Weights of a small transformer language model.
Size: 14 layers, 6 heads of 32, MLP 960 GELU, vocabulary 2408, 7.73M parameters.
Architecture: biases, tied embeddings, ALiBi.
Training: a variant of Adam for these matrices, 126M tokens, 3834 steps.
MLP neurons of a small language model. Each row is named by its layer, matrix (up: input weights) and neuron, and shows model dimensions 64-191. Each number is 128 + 24 x the weight over its row's rms, rounded and kept within 0 to 255. Numbers have three digits each.
After each neuron's rows, "fires after" lists the tokens most often just before its 100 highest values on Wikipedia text that the model never trained on. A number after a token or word is its count.

L6.up185:123129144101121130096101115103182077121110129118112144090134118155127126155149094138117124116086127132107138117091136148106085144135173154160125116108122121148145116128110153151137102088119147097116168151147057148172113095126085124124111084141114133147127107120105165144111128148155124149141129159102115143161072149121120127133074131143151124189130133170117144171135151127125087134114
fires after: " S" 27, " s" 17, " L" 9, " l" 7, " ind" 7, "S" 6

L2.up648:138081133087123178083123169143160122136114159155127120170117098112120125160076112091136115158139118125116107140116110132121131128114129146113138125071087103141136093156132127119098122152150128170136154141182117175156171124102152138148133155072123109085122086124149108143114157110127146110137140115122124120140143105116167109171135047110092112117154112116078121152096168160100120122141
fires after: "." 26, " c" 19, " and" 7, " C" 4, " but" 4, " I" 4

L6.up115:126077094092136156084131075093119096156091119134109112102168091159174136132121098165138113127133148124145101131112148115106134145123112152138116137149092109133181140171114141135139135142148101130182183161167103159132112095148090126126144181086109071109128122097119124148117126148111152160097098148153129157100144113094103161130128124121118144146146139125127109143180137100150146118122
fires after: " " 42, " L" 11, " E" 10, " A" 6

L2.up130:155119142083128162113120102086157083107102084137144136116145115120134168144146119131117164124137123099097089149175109137125157077191160139090167153147088118163116129110136148105146121143156153141151136140144132152173127123173130079062112120113130111114147142122106137136154134141118124137110132158142087161123105136119132082134119142102135087165132149138150124147168132116101158117156
fires after: " " 32, " (" 24, " r" 13, " R" 13, " M" 5, "15" 4

L4.up35:166112135111131134077069136135088099127131093131165110087110072133135128164133095144140189116127113096101116128129143113109141109131166095142107130132138144126166138106135138128123123126119148091123171144102152128155115120121105100058113184155107095147155128115114148160125140157142139131119120139129178119111079137148081186127107164137145122143093160136109113163164101140122150124144
fires after: " D" 24, " F" 18, " W" 13, " L" 12, " g" 11, " T" 4

L3.up675:122091131170128144066108089119164136134150166117133144077141117158119129116149074094125139094092111136132079102107138111129102123106167133101131153139109130104137156119160089080102096115137108138140155116102109135120091160153137119142124157107114114099149103115140160162130149132148152164123133171119178103117128124111104129112087114135122136182118089134109105158123144080101136180122
fires after: " d" 13, " R" 11, " D" 11, " L" 7, " E" 7, " l" 5

L4.up22:113119148078158156100096130114164128108113134130125121123149134116106111141085115143137117169155156099102105146153125138111120129130152156146187124137117175139142120146090109087131123071145072118149123191124125121106119117166116110112108160111139120110119120118118104095141139179135136127169136149164108125134130111135153158106130115134093136153126092106099155115143108133117119118149
fires after: " v" 32, " t" 10, " V" 9, " m" 8, " " 8, "M" 5

L2.up783:172112146137107127115128110107119137135109126112139158102158150105174118140146057130129108109091098131104117101098135138119123130128153138158135167109126088140133171169130110151122148085124089116114197138135149146111124112113101103103132176152175139117087102101096182108134128123106138142124099170125146105155149149153130139111117128154140125193157168124116143133126101129114104109176
fires after: " d" 21, " D" 12, " F" 9, " f" 6, " S" 5, "red" 5

L4.up856:161107172105142130118117145138144101117101144130163094110155105139159154103108131181126147131123149150125138101125125091126138139111129171113143160107144106106130078101142160074114122165113092127144130130114156118128126077132124115121142159108153100096081137089117139120111121146113087128146104153135117092117109101115083139141147158162146145101177119128112138156145121118140146151166
fires after: " " 37, " (" 9, " d" 7, "D" 4

L10.up332:116124160104161100126149130137176128131160138138129110133104108156160087170130088101154100145145124148124113147138148132150158132131083146090133131108119082112094133150144119103090131128157166122109110121085129118106171121184131110112119118072153138094138132135148159146089170129115135129134091095151089177103060122138131121091109132123061132122130136118145128139142128119139092119158
fires after: " " 66, " (" 9, " M" 4

L3.up474:116151167132141141096136131103101134105092132123118139095106135099123151161062146127097106087136106138114093117120100099163143160088100130138124131116120140129177133136147112063118121147119061151114160128118096063132127112139117138107107127107142144128107131162096124148141102152145133128133123141158091159136105114109175101067113118147097091164127096114110131134092096170170093126172
fires after: " m" 16, " M" 13, " v" 13, " at" 12, " G" 7, " V" 6

L6.up656:144095108140113162123132139142144094144141178137123109126159105159086131085108091133105085105147086119127120149133147130125132130097182133148094138140101138141143116108108125110066103117135111096128138144132075161157148120090133154108175075112136114114121154134161125132097138156157113129148137139146165152141148101093099154143088104130105091097115133130105119182153152092130149128114
fires after: "," 38, "." 18, "-" 5, " (" 5, "W" 4

L11.up574:149080130115120140121101146082130139165172128134146121143136107151091128086115116080127069121108158139097148127137149150130156104089118143081123155142097139126122131132104120158119098170133103167143137125161124122115131123138124137125147081153110112139168102106125133116147126108092104085153108125154111119103087104082122095161135163138153149169156105125160101130125130178157161141130
fires after: " " 44, "–" 7, "," 6, " In" 5, " (" 5, " in" 4

L4.up372:111124127156140140109109085161127126132141116112145135141105100093136086136040140170115141145134121098134079145166143119134175114119173163093130086128164136130143120110101150139147120140127171167123160138101118107145120093106114124095098136107126159122160111078088141157115106122123103158139138102103102121147115086125127134124120163136082132157091146134116135144110096150141102163123
fires after: " " 21, "\n" 16, " is" 13, ")\n" 6, " O" 5, "erv" 5

L6.up56:108125149091178119123090143130140145155076112117169135127125147110108155125119147118158144117106123088141095137131130139094128104152202169088135115133115120121151101128158102144093136146122095113102142132189146162121143125155101115132127098147161177133147126139115137185132105135118130123149125109151071092125150095108148110125151108097100097129154125161100139133087112142116125123155
fires after: " I" 31, " c" 24, " C" 24, " " 8

L3.up934:144130138130130102131131133140160106128090102114125165079142105128093070121107125120142120102128151134061149103153180151135163140119112126122132143126135107124073135097180119115133119138112078165145133140154111171116140143088154125132144133118125127098163134110117117100087162173141124122153116167140153127124140093116131106153098133101110096140130161119097078151113104127100131150162
fires after: " " 45, "ode" 7

L10.up747:135132102131115120121108167098145135102160118115131139136149096135147111122102105105082108086090109115186161125174131087111150137099137110114123134101119067144148113147116140099094118115106115165135138136147106113156161127154137165125140088099089126116195138150145130114102099119138094143142146152119130132118142122108153161159113119116131109081134124135084128141097128138104106095172
fires after: "." 35, "-" 27, "==" 12, " |" 11

L10.up498:161118147128168097127106101117118130117146117158106133085120102125111123095163122101170088143120118145108125140137133157133150133111139167139099114115152141148119129150066138109082089151067156176148142120110132139111108152154096141142146092108133153117125091137114145149123110113152113112164155155143107153160130121082083152104139114143156077127108088130119114175153082134138134146146
fires after: " " 43, " Ch" 8, "–" 8, "18" 5

L10.up113:137170096099153103130098151117121114136154126139126105083166092138117134084154089100115118152143135123041099127138089127161169126115148114145161159124108119170139153156123126142138119100132110151174169155115120148118111100123100110086120101119094129153088149161141138128125095126128146125140122117145120146151104101122138150119156107105153134170137119128110164141137132146109132134189
fires after: " " 29, "–" 18, " |" 15, " (" 8, " St" 6, "-" 4

L2.up404:126160152159137155110144089116130105153116102133113182148107070120129113128158135118121198160136141135138134149152116128133162117122134135116125117098156118122090067111167124124096131097149137129087108173113129122160148112123113126124148131091125126087109123089116137153115163150103178110123124164152132119117115132112092100106129166106084124187104125128137133134121125161116118129148
fires after: " " 40, "\n" 7, "200" 5, "199" 5, " (" 5, "U" 5

L3.up306:103155182163135121126125120081134143101116125080150170115144119101169110144076120151130103078137080136133134116155139168111112142126102153141123138139112147143138115131123106103121138123165110090163137177131134153136150106103128150149065129153157164086124127152082102137140173143091161158111114117158120109140141143100157125107123097148121085137088187153114129131142120158165105135140
fires after: ".\n\n" 41, "\n\n" 11, "==\n" 8, " ===\n" 6, " =\n\n" 5, " ==\n\n" 4

L3.up572:128081173107167124136098122097112113140119098155159111070135078140117087113105137119102121111111122110106099107115127103115136144137164083083095122098120151129162130094132102101137125151116120111160091118188114125168133070118130141121102133130151119082158118128138109154139154126116077159141080146162114143146135102119161133164118148115139120125119108175107126174142153182146124174142
fires after: "\n" 26, " ent" 8, " (" 7, " elect" 7, " d" 6, " was" 6

L2.up218:130093153090120138132145114095144148120118116188153143152179103128125132158124107122135104108116112138107092079122144139161181151152110135143110108122162175117158167105093092097113100140115104129080155119149125095159126125115109146168131127159131129075119140123127131135096136171161143150114121112144115164133152132102163106107105132128083128160084166177108099142141078128141107099132
fires after: " " 51, " by" 8, " Born" 5, " L" 4

L6.up334:142125143126133145091114167114148089140146111151130146140128125189120129067079107093064095100080138116146127153142145140144125128077126131166128097107172136142157092118138087131108108102065129096135151111154145181156127105135125153096151166135118116077140122157120122119086115126159104179147187149157103118121115108136094167125113128143105137158144111141153156149138149131122133134125
fires after: "," 33, "." 15, " and" 6

L2.up62:151146146104124133146081153098107139168152110136128115138108098094141149109111103194130132097124096132098102132093134127058088101134163157153111140084109152114122159121115140106131149146134134142128132131137139139139132117138105105091143124127093105098149122131175132098139143144071148091115170158133120098115092150114116143147134162140153173161138138149117132105117104118143163097154
fires after: " l" 26, " L" 11, " was" 9, " g" 5, " G" 4

L3.up894:131171134123112139149134088106127133132150112101092084132105117135078168105102133121127143143082101127106167099163136157114123167098147177153156169137148107134099083107117092098099144090161131142137117140123103136116138125095111124121103098098136139103106138142142145145097155131164108166141099125194118133150087144115134166117137157141152084163077118172080078126122129134132153121133
fires after: " sp" 19, "/" 17, "B" 6, " rel" 6, " Sp" 4, " occ" 4

L6.up49:177127183091170129140119099128132150154100111125120120098133148106132079103089129151104106115133158142130083115162074137124151120120133137140154129139145151152135132132151085134141118140139097143120119118095116094162119125135103109116139160122133140143141074100113151086149126118146120172120152109148130151104123096130134143113106122131101160186105136117160150136165129152108122152158
fires after: " v" 21, " V" 8, " d" 6, "ol" 5, " T" 5, " St" 5

L4.up802:132123130101147117106123132141132131122109114146139080127141129136161131129149113147119102169116115155121092137106095140109185148112137120097098156094155107125136112132198113105099143137155169075093147163111135154120086119107118112087109140146130096119165124109165128149139141139176129143181131142122169117135134077106085120138098133160121116118117101118133117130150132127127118127098
fires after: "201" 36, " T" 8, "-" 6, " st" 5

L3.up845:179152169082135113121154138143114120133131149144127156103155097102124117115119149150117095150111131138117115125097114114122124105132132145160110165131106154127160088091190103125134124138128132165139118168134146128079109142100139143100125136103194141128104140139153134106136118154144149117133121163124111138151109095123136109116114161157153127144116147138084141138121132138120151097174
fires after: " " 22, " dis" 13, "om" 12, " (" 6, " sup" 4

L4.up195:140145121070100102106108120141140064112103155117174145146166090137153172131156104099082168130124142113087163115154091118095181124163126114139120127139094146152112162126145128161123124164144106146095140112132148096077163138138099125145146129103108138098095121122117146149132126147158106147119133140137154152096163087102107118179065140103135137130133083144113166152119118133158104093183
fires after: "otes" 17, " C" 10, " H" 7, "===\n\n" 6, "==\n\n" 6, "%" 6

L3.up426:148118131101204114088110124114175151144132161097139126103152140151119129115104082178168142101105136078124102092111145104103165099132159140171111087110123115144126113088155136132107116118143131120156164181160111124119118092072117149115146137166123133132141131096151137128168129127166116167152168146136145153127111103103127124150120128123127108099113142148100092143132128146101141084125
fires after: " is" 22, "," 8, " in" 8, " was" 8, " (" 7, " and" 7

L2.up568:121114159115162132155126129112138108185133140117156149131119102138132138115111133105099105104083116111107138113097145144135163130080102126169100103118133174173152130115148117092087119147143115139112113174130121124088172127098138167130107128074159149103103177127149148118111130119111089078159137126184104153115152124119158156108131155172120083108147141094144129132090112163102142138144
fires after: " " 31, ".\n\n" 10, " (" 7, "isc" 5, "ó" 4, "z" 4

L2.up118:112142161119118160110116132092159169132116145156117145102150153092173075122127091110176118125111112108098114116139142132163171112161143096141100163110167068147111130098121090114110134107123108109155151188129138115151157068150126088101113141171122123123125125108113107133136131170112123169149124138131147156098144147144152136134109090113107084114145167144121135138093137115129104121145
fires after: ".\n\n" 20, ")" 14, "==\n" 7, " F" 7, " (" 5

L4.up694:148113120094183121076126116082130148099115128130134149114115136158114102128123156086106124131114120108155125115129145160079149182083153129102124111144126101162185069126095128091143094123130111144112124151125113178111142113130137144112136126120136104141105109162112117122137116152163119181158140175151127133167095094133123127128168102117141174127096118148111125187111153165121156140146
fires after: "\n" 36, ")" 10, " was" 6, " in" 4, "16" 4

L4.up147:123131136115167136097111156131158125125109111161132137130133110113163147169122104165099099141084110103095076087160148163137128132103104137126173154140092192173130147129133126111115116133170125095104088162135127130146155149121113139115132157079146114128134134151118108152137129139142135156121125126132114102101141114116113117128108127135065085104141149137097083141132101126102112122179
fires after: " " 21, " (" 8, " \"" 6, " m" 6, ")\n" 5, ".\n\n" 4

L6.up560:128110136096105115133137114135073118177160148127146120124149121108159128114133127127164090092110137123076099098122129119128160152122161156122075133145104150125160115118136108119094103122124121087121173159133147121150145123125133104133085082159129123133105156113172133162114130150166119135103140140171121160148089130089077124131111093148149105164114145145079127136107114135117126072147
fires after: " " 26, " (" 13, "–" 7, " F" 5, " of" 4

L4.up390:140105125115092120079128141112147115109072142108163094137109086079128118102138139174109159139086125076094091129115150136105125141133126164152140130124132128124126113146150150113145132131150090144160123127110135095111117081155137103120100160075107082138123143102072126136121134170128124126142110090113113135154150147146142119110089118082118100155095120144131135144135145177111151173170
fires after: " m" 17, " M" 13, "m" 9, " t" 7, " d" 7, " int" 6

L6.up548:099122162095151158077153147126130116131139162103118127103154167154133116077110113088085155127099118171121105099144130106128116154078127192141116164113153096149139143135114131101090126086133151138138130128133123145155138145164138103140098083130156102137132112147119174121095141111126103151129155163195134142128136144113158124122105123118107082114122090146102161131147108147127120107159
fires after: " m" 26, " /" 15, " rel" 10, " s" 7, " sp" 6